Weights of a small GPT-style language model, trained from scratch on English Wikipedia.
Architecture: no biases in attention or MLP, untied embeddings.
Training: a variant of Muon for these matrices, 570M tokens, 4349 steps.
MLP neurons of a small language model. Each row is named by its layer, matrix (gate and up: input weights) and neuron, and shows model dimensions 80-207. Each number is 128 + 32 x the weight over its row's rms, rounded and kept within 0 to 255. A neuron's up and down rows have the sign that makes its largest values positive.
After each neuron's rows, "fires on" lists the tokens most often at its 100 highest values on Wikipedia text that the model never trained on.

L2.gate164 [172 103  92  91 115 142 140 115 121 183 156  88  90 151 162 103 146 153 118 116  95 164 150 129 138  94 122 144 155 165  91 123 126  52 120  58 137 171  85 147 162 109 126 164 125 166 145  53 123 137 113 173  88 170 180 123 108 113 105  89 195  88  56 154 128 112 139 123 117 101 142 106 142  87  97  87 157  91  92  89 136 145 129  92  98  98 158 113 165 113 126 162 143 133 154 132  85  97 105 116 136 147 123 114 130  99 157 151  99 139 128  94 118 128 150 146  97 156 138 172 158 158 116 108  91 126  78 140]
L2.up164 [ 91 146 219 125 112 162  96 138 100 129  95 132 135 129 158 107 139 181 116 169  89 147 107 114 104 109  93 187 121 124 163 157 134 128 170 170 141 161 153 186  95 114 113 139 116 218  88 151 100 122  26 158 130 161  98 184 153  82  70  94 103 151 132 154 173 138 109 129 146 158 153 129 168  76 159  70 144 116  80 140 150 170 103  70 111 133 151  84 110 141 102 167 162 115  92 111 133 147 134 145  82 168 158 112 124  81 153  90 105  83 152 135 169 126  71 115 184 121 118 135 154 176 164  60  56  92 161 125]
fires on: "n", "m", "r", "ner", "er", "cell"

L9.gate435 [169 157 160 148 117  86 128 134  94 126 157  73 117 192  74 199 110 125 157 141 146 160 180 173 103 138 103 127 157 117 127  90  62 115 191 175 131 151 111 127 104 145 170 160 114 142  96 172 126 151  72 136 147 147 197 140 147 113 115 175 141 141  99  94 129 144 164  81 134 137 148 114 185 125 165  55 100 134 140 100 106 140 172  25 135 161  96 128 104 147  90  92 154 163 163 161 143 163 103 105 114  80 120 131 173 184 139 118 134 122 145 148 139 137  99  89 152 184 183 127 167  94 160 114  49 121  60 171]
L9.up435 [112 101 184 119 154  94  76 185  70 145 159 147 157 170 162 160  68 130  73 127 141 145 108  86 106 113 141 192  96 159  87 163 110 117  81 107 137 143 119 149 114 130 169 187 147 110 147 123 136 146 110 183 132 137 110 116 145 134 116 170 144 130  94 134 149  97 134  80  98 152 134  41 125 139 150 183 120 145 100 157  91 142 137 134 159 105  80 116 133 138 128 107 136 136 105 113  96  61  98  75  61 133 175 131 143 161 105  61 216 114 142  80 124 114 120 133 140 145 210 137 108 193 154  60 132  71  83 111]
fires on: ",", " wife", " book", " daughter", "s", " children"

L4.gate364 [153 160 187 177 129 222  72  40 107 150 104 105  69 125 165  96  38 135 123 138 151 174 130 124 118 151 128  82 150 121 124 117 139 158 110 178 136 153 123 152  91 155 119 140 140 121 146 133  75 158 140 141 118 121 152 135 173 154  99 133  91 101 154  75 128 147 151 135 110 104 103 116 167 165 147 213 173 155 102 117 151 134 142  91 153 131  78 142  91 119 102 155 130 161 172  84  76 101 115 133 122 119 128 171 177 134 117 141  91 130 109 147 120 142  65 134 194 108  82  72 159 206 135  49  82 102 156 122]
L4.up364 [ 77  74 131 150  92 147 131  85 102 136 157 145 157 177 131 199 168 102  59 124 172 109  96 140 127 162 157 125 120 122 155 146 153 143 127 175 141 128 104 155 127 180 165 126 130  89 119 136  97 139 117 110 135  81 163  95 158 107 161 105 151 208 146 115 167  53  93  86 106  83 143 118 129 176  62 141 138 115 149 149 121 141 199 103 126 111  94 126 142 143 102 157 106 109 128 130 176  92 109 127 129  72 140 123 138  89 107 113 142 122  98 101  99  98 107 124 182 173 136 117 179 162  97 114 149 116 204 135]
fires on: ":", " of", " were", " included", " was"

L2.gate611 [164  98 112 105 151  85 169 143 138 107 127  78 145 142 170 166  63  72 185 121 170 121 188  92 140  78 157 158 104 165 143 106 151 102 185 127 124 113 127  99 139 113 147 171 144 135 134 129 152 120 112 175 104 113 149 161 152 145  95 149 130 135 117 109 115 128 185 145 125 120 138 111 125  87 157 161  91  27  72 124 114  86 107  88 114 135 189  96  96 117 171 157 150 114 143 134  98 137  89 118 124 176 110 150 131 159 170 103 155 111 149 130  63 180 103 182 126 119 131 153 134 158  42 145 108  64  95 143]
L2.up611 [112 145 175  89 123 124  47  94  79  89 123  32 163 108 105 163 107 117 193 188 110  38  95 177 125 172 181 146 105 128 122 154 102  89 144 144 131 141 147 156  77 169 159 120  91 173 144 140 112 162 163 110 161  67 109 162 170 150 121 115 110 130 140 152  98  94 155 124  67 163 116  45 133 109  97 119 143  72 129 134 101 162  87 157 177 134  65 129 150 156 117 159 170  85 131  96 129 150  71 195 120 145 135 135 103 147 183 161 175 152 154 191  86 166 123 122 122  86 158 147 162 101  90 130 108 133 118  97]
fires on: "er", "r", "'", "hen", "go"

L7.gate691 [220 127 155 164 108 129 138 109  77 134 123 112  95 221 126 145 117 104 152 146 123 159 141 113 132 155 113 103  76 166 109 183  78 106 155 153  99 103 125 108 106 149 202 166 111 149 137 185 143 108 159 136 132 166 124 192 162 145 102  95 131 104 154  81 116 110 171 145  75  79 146  80 143 146 205 128 152 143 168 120 113 175 175  39  95  97  93 167 101 119 133  65 177 180 100 100  68 103 107 147 131 109 191 166  41 168 118 124 130  81 148 126 144 169 137 136 165 207 140 133 151 125 122 128 115  92 167 108]
L7.up691 [149 205 104 199 166  69 190 125 114 153 106 168  77 138 122 186 127 139 194 153 178 169 122 113  96 107 137 159 117 160 103 143  79  54 106 143 136 147 124 149 113 182 155 151 173 185  81 117  68 158  86 136 123 112 152 126 121 155  86 187 143  86 162 132 124  74  91  51 115  96 122  92 175 195 160  39 108 106 120 178 120 169 116  78  86 125 111 109 174 108 167 114 139 137 178 180 113 131 139 131 102  98 129 161 127 121 123 119  71 106 134 168 180 178  48 177 179 141 151 160 159 112 132 117  79 165 116 120]
fires on: ",", " son", " wife", " husband", " brother", " friend"

L4.gate33 [ 95 115 126  75 153 137 172 119 115 142 151 195  89 104 188 119 143 185 113 122  97 151 118  87 158 105 185 130 138 169 131 147 102 130 153 189 138 127 101 179 118 132 105 111  90 174 115 139 138 153 101 189 155 105 186 111 136 117 131 118 158 145 184  87 206 135 187 110 128  88  88 114 146 113 153 115 207 148 128 149 150 100 125  86 122 113 173 149 103 180  92  61 125 124 125 132 113 154 118  87 103 110 194 130 130 162 135  93 133 116 134 124 101  69  50 120  96 121 107 165  87 121  91 149 107 155  77 160]
L4.up33 [104 116 167 150 150 153 118 108 112 112 110 104  89 128 152 165 174 112 109 140 110 148 109 125 133  95 118 137 133 136 119 147 193  84 117  78 145  72 111 149 114 138 111 105 176 156 138  33 122 161 142 115  78 127  70 113 162 123 142  80 136 140  59 110  70 127 142 134 136  54  96 137  99 164 157 132 117 145  63 125 129 176 101  72 154 175 132 129 163 160 132 100 148 166 144  88 111 179 149 164 129  70  97 130  95 108 147 124 124 142 103 174 154 177 133 143 134 145 161  96  96  50 152 149  66  63 129 120]
fires on: "s", "d", "r"

L4.gate558 [100 101 143 154 147 156 162  67 188 108 129 174 120  84 154 161 107 111 177 111 138 105 128 143 133 110 124 130 126 105 109  78 130 123 103 123  91 128  21 162 172 145 145 129  92 157  88  73 110 122 138 100 205  75  61 149  81 135 103  58 168 145 156 137  88 140 148 128 171 130  91 113 139 129 120 179  96 127 152 111  79 231 116 115  61 158 184 120 155 158 108 100 135 139 109  78 110 130 128 121  67 113 173 219 106 117  73  85 140 210 170 120  96 104 127 149  82 109  98 127 127 141 120 123 106  77 153  84]
L4.up558 [131 127 116 166 178 139 164 124 108 114 112 171 152 170 123 152  62  88 182  83  94 111 115 123 126 116 130 144 126 108  53 129 157  96 146  91  82 172  81 116 134 107 147 159 175 177 102  53  92 154 155  84 204 128 122 139 147 171  60 126 162  87 113 130  92 115 107 113 129 213 115  68 165 174 112 228 170 141 108  92  85 116 160 147 131 140 173 150 154 118  87 162 135 128 137  94 113 165 156  98  78 104 131  96 159  97 161 126 169 174 154 216 128 140 133 152 144 102 146 129 134 153 166 156 117 143 139 118]
fires on: ",", " to", ":", " in", " of"

L4.gate550 [109  75 181 104 178 109  58 123  70 130 156 153 131 101 142 195  66 125  80  61 113  48 122 184 151 143 117 161  85 157  64 137 104 106 174 175 109  55 111 136 124 133 185 132  83 190 143 112 102 108 141  54  97 116  86 153 126 121 125 146 123 135 122 161 141 100 122 150 144 109 144  80 156 158 166  79 114 132 127 164  72 120  97 108  84  91 165 149  86  86 157 125 118  89 128 135  82 139 192 128 118  96 112 100 119 209 106 119 147 122 163  84  63 182 150 143 110 201 145 129 132 122 143 104  95 115 114 123]
L4.up550 [131 149  83 133 155 103  98  99 122 104  98 110 184 182 122  82 143  47 116 149 125 102 162  73  78 179 137  81 104  73  66 143 183  89 170 145 148 135 109 121 183 131 107 125 193 107 117 111  92 167 113 171 170 170 155  86 136 126 111 153  95  83 103 125 127 119 148 151 104 100 122 118 172 103  87 110 106 128 163 120  94 158 115 131 145 124 150 144 120 162  87 113  94 135 160 139 110 118 173  64  19 154  85 112 159 127 160 132  96 137 122 170 110 171 168  97  79 121 204 127 138  73 107 132 151 104 117 192]
fires on: " in", " of", " into", ")", " to", " from"

L2.gate42 [159 146 134 114 152 117  82 138 118 126 170 125 118 130 121 154 186 130 101 112  82 127 165 115 148 120 115 166 121 117 190  78 134 157 134 132 129 152 108 156 165 131 135 105 151 133 132 102 149 115  97 158 139  97 129 167 160  78 178 157 120 107 143 127  82  78 103 165 128  94  98  98 139 118 188 153 144 180 172 138 107 172 107 110  74  94 136 134 167 181  61 113 124 147 199  95 108 181 104 196 141 104 127 125 150 105  77 125 118  78  98 193 145 110 147  80 112 102 119 141  97 106 134 160 123 124  89 132]
L2.up42 [132 114 176  98 155  95 108 135 157 109 169 116 165  82 152 135 133 154 128 128 126  97 147  73 130 149 100 117 160 167  90 126 181 131 162 177  65 111 119 139  79 139 150 189 103 156 158  96 173  92 189 101 109 118  90 129  75 116 123  98 117 171 111 153  66 108 151 121 160  84  97 145  96 209 156 158 157 181 131 142 168 110 109 139 111  81 159 154 140 156 100 114 182 113 131 230 153  99 143 130  88  79 153 148  69 163  76  94 132 104 119 139 159 142 168 121  97 152  71 134  64  70 139 119 136 110 181 130]
fires on: "s", "ter", "em", "y", "et", "st"

L7.gate809 [155 142 155 119 159 194 161  74 139 120 103 125 145 104  96  46 153 152 114 185 129  96 157  66 206 113 175 155 156 177 124 102  84 173 116 108  85 131 116  97 188 159 156 115  94 146 111 117 110 101  81  76 142 162 120 123  88 114  78 143 112 169  79 198 141 126 114 178  67 101 161 131  92  96 127  87 130 138  57 122  88 114 139 157  84 134 142 143 105  72 145  91  45 156 152 112 133 145 168 113 159 162 146 123 127 157  93 175  75  99 125 109 167 179  79 129 143  91 143 136  82 124  97 159 144 131  89 105]
L7.up809 [211 138 179 103 175 160  94 126  98 107 123 156 162  53 127 140 178 103 155 146 140 160 151 112 169 174 166 166 141 105  73 168 107 120 129  72 117 116 133 149 143 111 160 145 148  94 169 155 123 123 187 118  61  64 121 125 129 126 130 123 112 148 133 141 139 165  53 157 164 130 111  84 174 101 159 122  89 150 115 169 132 127 163  38 154 142 115 128  80 126 150 158  83  67 113 108 170 143  92 164 161 155 170  81 167 158 132 184 109 134 130 116 138 124 143 146  79 130 194 125 165 139 152 126 181  98  94 165]
fires on: " ne", " Ne", "ne", ";", "Ne"

L9.gate228 [ 98 123 160 132 129 174 178 145  73 187 135 139  96 172 144 109 161 170 111 143 112 170 124 146 131 126 136 128  90 139 123 117 111 150  96  90 144  92 176 151 105 146 139 111  84 111 213 144 169 123  81 185 123 129 131 136 120 119 129 101 102  94 155 183  86 111 174 120 107 131 156 104  90 140 128 120 129 145 136 189  81 147 104 118 111 182 105 130  82  88 141  85 170 137 135 120  42 128 142 128 145  84  68 119 160 107  92 124 189 107 103 160 128 171 143  89  89 145 167 128 107 145 176 135 126 185 120  93]
L9.up228 [106  99 125 127 158 162 146 130 150  88 130 125 147 125 122 165 102 111 108 131 154 119  67  96 152 128 144 174 106  98 195  64  92 131  67  97  91 140 114  58 153  69  62 167 150 152 112 123 147 133 135 121 124 124 141 120  98  61  64 143 168  78 173 119 164 127 137 115 141 101 136  90 164  96 127  70 134 119 143 139  94 128 113 165  81 110 112 170 184 114 195 124 168   2 143 122 173  86 171 165 106 135 149 122 133 159 101 106 178 129 134 142 118  76 138 165 110 149 131 175 120 115 146 168 116 167 138 144]
fires on: ",", "."

L6.gate812 [ 91 133 124 210 183  85 169 121 125 156 137  88  73 113 167 140  66 136  94  92 136 103  98 145 147 147 102 142  73 130 112 117 188 123  75  49  96 107 164 111 153 119 108 131 156 132  80 123 134 110 110 130 130  85 128 136 140 137  98 179  83 107 137 157 109 114  87 219  85 177 120  91 138 141 161 173 121 154 185 131 111  46 107 123 134 159 127 205 126 149 187 124 110  92 174 107 151 167 156 192  98  81 137 144 141 119 109 142 151  51 111 116  99 165 120  79 117 111 169 114 104 181 129 124  78 145 161 134]
L6.up812 [114 120 132 119 121  98 114 161 151 102 110 171 123 108 167 162 112 164 100 144 138 121 138 107 152 121 153 144  93 110 137 102 107 157 174  90 106 101 147  79  64 131  98  86 128 147 142 187 101  59 148 191 165 104 150 150 175 102  96 103  74 104 157 117  95 103 109  81 160 133 114 152 159  88  56  92  90  48 124 117  98  64 153 168 100 124  78 215 129 103 102 183 137 129 160 131 180 166  95 156 135 146 174 114 178 116 142 168 145 116 127 106  93  88  93 100 146  90 143 105 122 125 216 160 119 173 122 136]
fires on: ".", " law", " g", "sq"

L9.gate342 [178  83  98 113 138 117  75 171 159 130 171 120 157 145 156 158 140 160 145 180 144 158 129 112 124 145 103 126 112 150  64 130 174 137 116 115 113 128 157 118 143 142  80 138 123 164 146 157 128 163 139 119 131 154 111 113 169 100 161 199  79 173 133  92 128 138  92 159 177 156 177 182 180  83  96 159 174 109 106 141 143 135 109 143  84  81  84 161 122 214 132  72 145  92 162  93 150  79 113  99 132 157 185 144  94 190 117 144 119  95 189 203 137 111  76 138 101 189 123 120 123 138 133 214 128 159 151 107]
L9.up342 [155 155 127 156 166 115 150 146 160 144  58 144 102 150 118 139 149 109 103 106 139 121 121  75 135 151 112 125 120 128 142 125 131 128 160 179 139 156  62 109 128 122 150 117 132  98 109 131  95  74 119 171 102 180 191 138 150 127 100 138  90 155 152 150 165 127 155 180 148 138 140 160 155 109  93 131 161  98 212 115 122 130  94 125  71 135 119 162  64 104  81 130  92 156 139 124  83 180 132  81 115 129  80  86 105 111 133  57 127 153 128  68 162 107 111 132 113 111 152 135 123 169 149 128 114 107 160 174]
fires on: " |", ";", ",", " Se", " as"

L4.gate571 [191  93 154 117 150  95 176 107 126  40 174 168  89  77 178 151 109 158  91  95 132 136 110 123 176  70 155 128 137 102 160 162  94 179 134 133 146 128 100  66 131  82 168 196 109 103 104 129 149 139 105 118 140 197 154 176 164 124 139 108 103 154 175 118 118 114 180 216 126 126 120 132 129 111 148 126 125 173 101 141 106 147 172 116 163 130 143 131 152 196  85  63 121 145 101 134 166  54 129 118 148 116 117 126 106 106 121 121 109 110 196 173 110  74  75  88 121 138 143 171 149  85 144 162 186 156 156 102]
L4.up571 [ 54 108 126 107 123 171 164 128 151 142 151 175 164 128 142 102 166 145  79  99 128 134  97 142 107  94 112 209  88 144  70  88 165 176 132  66  79  70  84 186 139 113 160 114  74 123  97  71 125 131 129  88  48 156 123 109 152 137 125 135 102 128 134 184 206 108 151 115 178  81 133 166 115 163  82 130 111 119 107 153 121 123 156 142  72 130 167 121 131 108  80 152 136 115 189 131 128 127 110 185 112 111 132  98 122 158 143  93  64 174 123 157 164  64 143  67 148 125 104 129 131 122 157 116  98 122 109 112]
fires on: "ed", " held", "d", "ied"

L4.gate457 [142  87  62 142  89 117 132  96 113 100 117 111 119 155 111 167 134 128  49 125 172  77 146 181 148 130 143 109  98 139 145 150 124  98 125 146 112 151 162  94 145 154 139 111  98 154 108 119  84 139 107 157 102  82 203 142 162  94 138  74 154  92 100 101 137  98 192 124  76  58 158 108 129 153 185 145 187 172 121  76  78 165 116 136  84 187  78  83 132 130 183 109  72 125   4 132 100 151 102 133  79 121 135 178  68 132 124 165 176 149 162 158 115 112 123 175 155  83 145  78 145 147 135  75  72  70  96 163]
L4.up457 [ 93 138 127 179 130 119 100 124 144 108 121 106  95 228 125 204  77 185 146 173 122 164  87  91 136 109  89 140 110 116 104 149 168  70 168 115  97 177 127 118 172 131 111 157 129 140  49 133 130 144 117 151 137 101 120 173 102  90 143 122 141 109  98 135 184 108 111 123 204  91 122  95 173 139  88 137 133 144 117 126 107 138 169  44 138 145  90 131 146 145  52  82 104 101 141 126 132 166 111 102 119  79 111 148 103 146 146 156 120  88  94 124  80 107  77 115 130 110 177 124 115 205 133 128 100 132 164  94]
fires on: ":", ",", " of", " –", "-", " later"

L7.gate179 [122 138  72 112  82 200 143 131 138  89 100 122 104 154 151 181 171 170 131 123  97  73 118 111 174 116 138 155 194 152 112  76  66 102 125 129 108 145  52 126 169 159  89 115 143 144 180 116 186 110 144 115 159  96  95 176  95 163 129 152 112  82  88  79 123 155  77 140 109 109 147 131 116 188 128 125 130  25 127  90  83 137 128 113 152 101  83 143 124 185 183 108 135 129 101 110 120 115 108 135 150 173 157 147 123 120  81  88 124 173 165 198 138 160  53 148 172  80 157  81 150 141 114  86 136 155 109 108]
L7.up179 [102 115 145 115 134 175 118 131 100 195 120 144  99 115 141 178 149 118 139 140 109 149 127 227 189 154 172 181 140 130 131  90 104  95 144 117  85 140  82 154 159 141  83 138 165  96  73 133 138 133 127 108 184 134 151 193 152 122 136  91 124 159 140 146 154 144 140 127 129 131 167 125 142 128 161 155 100 132 142 125 154  91 123 130 165 202 109 113 143 160 160 103 118 127 149 139 114  65 139  95 111 144 155 174 154 174 197 146 141 109 124 172 141 170 174  92 160 134 172 124 142 106 111 131  71 124 171 176]
fires on: " co", " (", "Co", "-", "|"

L2.gate823 [135 152 114 120 127 164 114 119 153 143 149 176 132 106 126 154 167 194  88  95 130 141 144 132 134 108 125 129 139 129 141 171 146 160  97  92 110 128 151 121 184  92  97 120  98 119 164 222 136 170 152 122 153 112 166 136 111 134  81 161 176 115  97 123 141 219 113  79 196 129  96  80 132 131 202 155 172 149 156 134  89 127 132  98 182 101 135 131 112 149 124 116 161 138 135  95  94 152 130 171 108  71 124 210 105 180 146 135  83  88 116 137 147  57 142 117 141 134  66 137  82 145 164 126 170  97 119  99]
L2.up823 [162 112 156 119 124  93 111 136 164 202 190 110 110 138 103 142 116  48 129 134 112 196 117  86 132 119 132 166 149 118 123 123 190 101 136 107 153  83 139 119 151 159 133 134  91 131 122 108 153 189 103 156 135 148 105  79 150 124  88 153 125  46 124  51 119 116 193 127 109  79 111  66 229  85 134  79 117 101  82 118 129 122 134 116 180 100 176 127 152 162 116  77 152 159 172 142 104 158 150 104  98 122 156 190 166 215 148 116 113 123 107 171 148 134 171 110 151 175 163  80 147  58 134 111 118 124 116 129]
fires on: "D", "ct", "d", "Al", "R"

L7.gate425 [ 96 136 102 164 141 194  99 129 216 110 113 103 165 138 139 106 158 188 156 153 131 160 118 158 161 114 163 160 157 196  90 116 178 156  86  82 163 145 141 101 178 175 137 130 145 148 149 158 100 146 184 125 122  96 168 181 106 118 104 187 143 116 177  88  95 116  84 125 112 162 138 169 158 142 101 105 104 119 155 164  77  80 123 160 182 131  60 155 124 112 148 156 127 144 133 108 102  96 125 190  85 106 140 112 178 118 123 127 168 195 136  80  48  83 130 167 157  71 106 148  94 118 154 134 127 157 198 133]
L7.up425 [136 128 108 105 148 145 113 167 140 195 171 131 138  97 211 190  95 144 207 125 117 147 108  76  75 131 135 134 130  88 186 102 130  62 154 174 113 152  82 148 131  90 165 184  90  91 141 104  94  96  95 159 124 172 115 162 110  89 127 134 169 167 199  61 104 153 158 102 153 141 102 186 147 109 140 162 120 129 101 117 136 167 131 122 104 134 146 113 184 103 108 163 144 120  92 126  51 134 112 134  99 166  80 141 113 141 119 119  88 164  75 121 116 149 107 120 177 155 166 196 122 116 134 180 139 124 107 159]
fires on: " is", " was", " been", " are"

L2.gate570 [134 135 145 120  96 111 100 105 115 134  86 114 155 177 141  93  83  79 143 143  92 152 129 114 168 130 136  83 119 151 157 140  92  99  56 108 117 146 134 167 151 148  79 131 144 146 107  77 131 104 192 189 123 121 118 151 161 162 158 117 119  87 113 156 199  78 194  77 146 111 107 159 129 156 126 146 131 132 103 161 108 102 126 156  84 140  62 135  83 159 118 110 143 116 134 127 114 135 147 160  64  96 144  75 108 135  99  94 127 153 113  93 153 102  75 154 146 107 166 119  69 117 132 122 167 103 136 122]
L2.up570 [112  96 129 167  83  88  95 143 171 100 146 152  74 172  85  67 165 127 181 114 142 145  68 119 184 136 138 100 145 111 101  76 125 106 126 140  88 142 112 154  98 126  88 141  98 142 113 140 123 133 166 143  71 144 123 170 116 119 109 114  81 201 171 141 140 155 145  90 106 105 108 157 111 121  94 108  88 149 148 127 123 113 193 160 151 106 157 105 102  93 110  72 152  98 135 135  91 110 164 137 121 142 121 111 158 166 133  74 147 124 123 103  65 113 105 183 165 161 115  74 152 139 138 139 159 196  96 161]
fires on: " any", "ba", "For", "As", " provide", " By"

L9.gate752 [123 153 108 179 122 131  80 122  94 171 127  92  84 130 136 173 170 131 118 112 110 171 121  82  60 120 148 137 126 124 130 123  80  33  78 112 129 156 104 145 133 123 150 180 160 139 124 131 141 149 165 161 135 160 172 160 155 171 107 189 107 138  90 145 131  96 106  67  92  90  99 119 176 124 105 188 108 149 122 160 120 144 107 113 136 111  75 161 109 169 170 107 164 119 135 132 112 190 138 121 176 142 169 124 126 149 141 100 148 148 131 117 151 167  86 158 134 143 132  80  80  98 100 132 155 128 120 117]
L9.up752 [ 95 158  98 113 218 135 184 138 146 193  98 118  91 101 128 172 136 154 186 155  81 172  79  86 144 159 103 162 142 103 143  77 131 118  91 151 175 163  86 146 157  97 115 186 145 121 126 134 165 138 122 147 144 134 160 147 141 103 117  98  92 200 102  64  57 125 140 103 112 122  60 144 127 108  80 108 148 176 164 131  97 138  81 131 131 106 107  81  77 117 110 121  90  91 140 163  71 112 112 128 119 155 108 122 162  88 134  80 125  90 106 123 149 148 107 152 162 146 162 155  74 103  43 139 103 127 169 122]
fires on: " |", "-", " (", ",", "|"

L2.gate741 [171 162 143 160  89 101 138 189 115 124 207 124 136 147 103 133  91 119 121  69 182  93 116 153 145 122 160 146 122 233 134 166 130 140 199 113 126 124  91 180 127 133 150 168 139 156 136  85 123  97 171 166 138 135 155 120 116 163 147  67 108 125 129 161 153 178 131  97  97 153 104 120 149  70 130 112 126  95  76 124  76 145 161 100 162 109 112 138 126 102 138 134  80 135 132 110 170 127  77 118 131 161 172 128 153 121  64  60 158 121 148  69 141  77 103 151 106 129 173 113 163 159 120 122 115  76 143 123]
L2.up741 [ 79 143 106 138 165 129  80 103 155 100 112 112 162 132 113  85 174 121 120 138  61  98 104 121 125 159 165 146 119 112  80 110  84 140 175 141 153 106 142 114 147  64  92 124 187  57 129 196 127 107 155 104 126 140 114 157 115 123 123  97 121 128 139 131 175 176  72 111  88 106 175 160 171  75 108 126  96 121 167  91  80 167 110 175  64 126  67 125  93 134 102 153 117 107  99 121 197 173 134 102 138 125 149 121 136 123 115 110 143 149 117 109 146 101  96  94 148 153 116  94 121 139 130 199 145 191 140 164]
fires on: " Th", " And", "g", " Mc", " Big", " pop"

L2.gate786 [ 98 127 144 104 105  77 159 177  92 140 120 162 151 117 114 172  80  84 162  78 114 132 153  99 124  82 102 106 171 132 162 139 107 108  78 131 163 108 173 115 134 126 139 141 135  90 114  85 153 113 140 172 161 118 159 150 142 162 161 105 117 161  88 152 143 162 148 124 186 165 154 125  93 106 124 205 128 118 115 130 127 147 164 113 156 116  70 107 143 126 143 105 133 156 170 185 156 179 108 144  83  86 127 152  96 109 150 115  94 125  95 120 113 103 108 147 114 170 120 163 112 208 119 126  73  80 102  56]
L2.up786 [133 127  68  27 142 145 209 187 136 105 160 146 151 164 128 136  57 115 172 104 134 164  95 156 106 116 112 142 126 129  78  63 144 169 110 111 207 112 114 143 140  57 182 116 125 114 103 162 156 121 150  96  38 119 129 133 153 123 137  55 110 134 136 151 145 147 149 121 130 114 136 113  96 155 149 163 152 164  83  99  83 129 164 136  81 122 102  97  96 188 169 107 179 109  95 150  73 114  91 126  95 166 169 141 116 106 116 124 110 151 103 115  64 158 156 141  91 149 125 158 124 145 160 168  97 169 118 118]
fires on: " At", "At", " at", " attended", "lt"

L4.gate478 [151  60 120 158 106 113 158  79 165 150  91 140 156 172  80  71 176 105 157 191  72  90 128  94 157  84 149  75 141 177 147 109 162 227 114 107 121 128 116 165 152 123  92 110 125  76 128 151 135 177 138 156 118  76 199  97 179 177 128 129 113 161 113 116 178 133  79  89 163 134 108 154 157 143 104  78 143 170 125 113 107 107  98 152 140 117 150 175 153  95  87 145 135 127 112 174 125 142 110 136 155 144 120 101 139 117 153  65 123 122  93 108 144  88 107 141 143  97  77 151 133 120  90  89 135 125  85 128]
L4.up478 [173 103 167  75 123 153 159 173  85 157 175 113 113  50 170 143  69 172 122  97 115 159 149 106 136  68 117  99 141  87 144 152 115 130 133 168 148 186  92 156  76 141  96  93 123 142 180 146  81 172  93 134 154 126 103 111  90  92 108  74 163 152 141 134 139  54 183 188 105 119 162  92  70  94 138 139 191 173  93 135 157 175  74 138 101 158  74 152 124 110 119  79 166 125 117 147 144  82  83 149 122 132 195 187 141  88 106 143 114 125 170 125 142 141 118 118  84 121 145 120  94 151 158 181 150 143 115 102]
fires on: "=", " been", "pp", " was", " became"

L4.gate528 [ 78 106 139 133 138 153 179  96 106 137 113 123 136 111 150 141  86 213 117  84 142 133 130 124 174 119  92 131 149 140  85 183 123 150 118 144 125 146 136 133  95 141 137 170 180 172 154 191 140 161 131 138 125 100  98 181  78 132 165 139 117 145 139  93 146 111  91 169  91  57 128 109 146 145 170 133 151 165 154  96 110 129 123 156 136 161 171  95  98  93 120 133 126 188 144 152 110  83  80 170 169  94 104 179  63 120 137 149  80 165 153 109 101 127 109 126 159  96 140 114 194 107 165 176 170  93  83 103]
L4.up528 [112 107 143  80 144 156 205  97  79 140 105 109 140  89 150 168  92 100  91 134 159 116 115 128 117 130 102 112 130 154 123  87 100 130 148 114 116 149 179 157 103 144  90 139 148  90 132 141 192 117 132  69  75 203 171 154 168 117 141 148 127 136  51  37 158 116 111 139 113 101  83 141 146 127 128 142 129 180 131 159 120 129 127 152 117 192  99  90 142 148  74 143 198 128 185 118 119 111 167 132 150  62  98 174 100 176 133  99 163  89 140 126 147 175 156 130 105 114 135 123 128  83 169 179 107 117 114 179]
fires on: " former", "ing", "ed", " known", "d", " notable"

L2.gate765 [ 86 157 151 128 125  97 156 178 122  89 134 184  60 154  45 173 117 101 127 117 111  94 100 146 118 117 126 138 160  99  91 119 119 188  96 199 142 140  88  69 156 108 196 137  68 127 115 106 176  98 119 168 108 143  90 167 143 117 125 122  77 137 174 103 181 159 150  80 153  90 100 136 113 144 124 103 134  62 101 130 176  44 113 138 149 146 170 149 101 169 110  82 140 150  57 106 109 184  89 153  99 130 125  93 196  76 154 144 131 122 166 110 135 140 106 102 143 108  83 126 141 130 168  90 109 110  70 116]
L2.up765 [167 113  96 160 108 126 147 123 116 122 146 156 124 191 112 115 125 175  66 121 122 110  94  56 101 133 144 171 126 147 126 112 119 142 102 130 175 168 123 152 174 139  91 106 146 133  87 120 153 104  78 122 112  95 119 103 140 166 111 140 110  75  96  78  83 136 127 106 105 137 193 107  69 178 116 143 181 132 150 123  95 131 103 119 168 136 113 174 175 122 131  67 120 143 163 153  93 150  83 132 119  94  91 160 123  66 139 105 146 110 165 113 104 198 118 132 102  67 124  90 118 159 174 153 138 126  84  96]
fires on: "L", "M", "s", "R"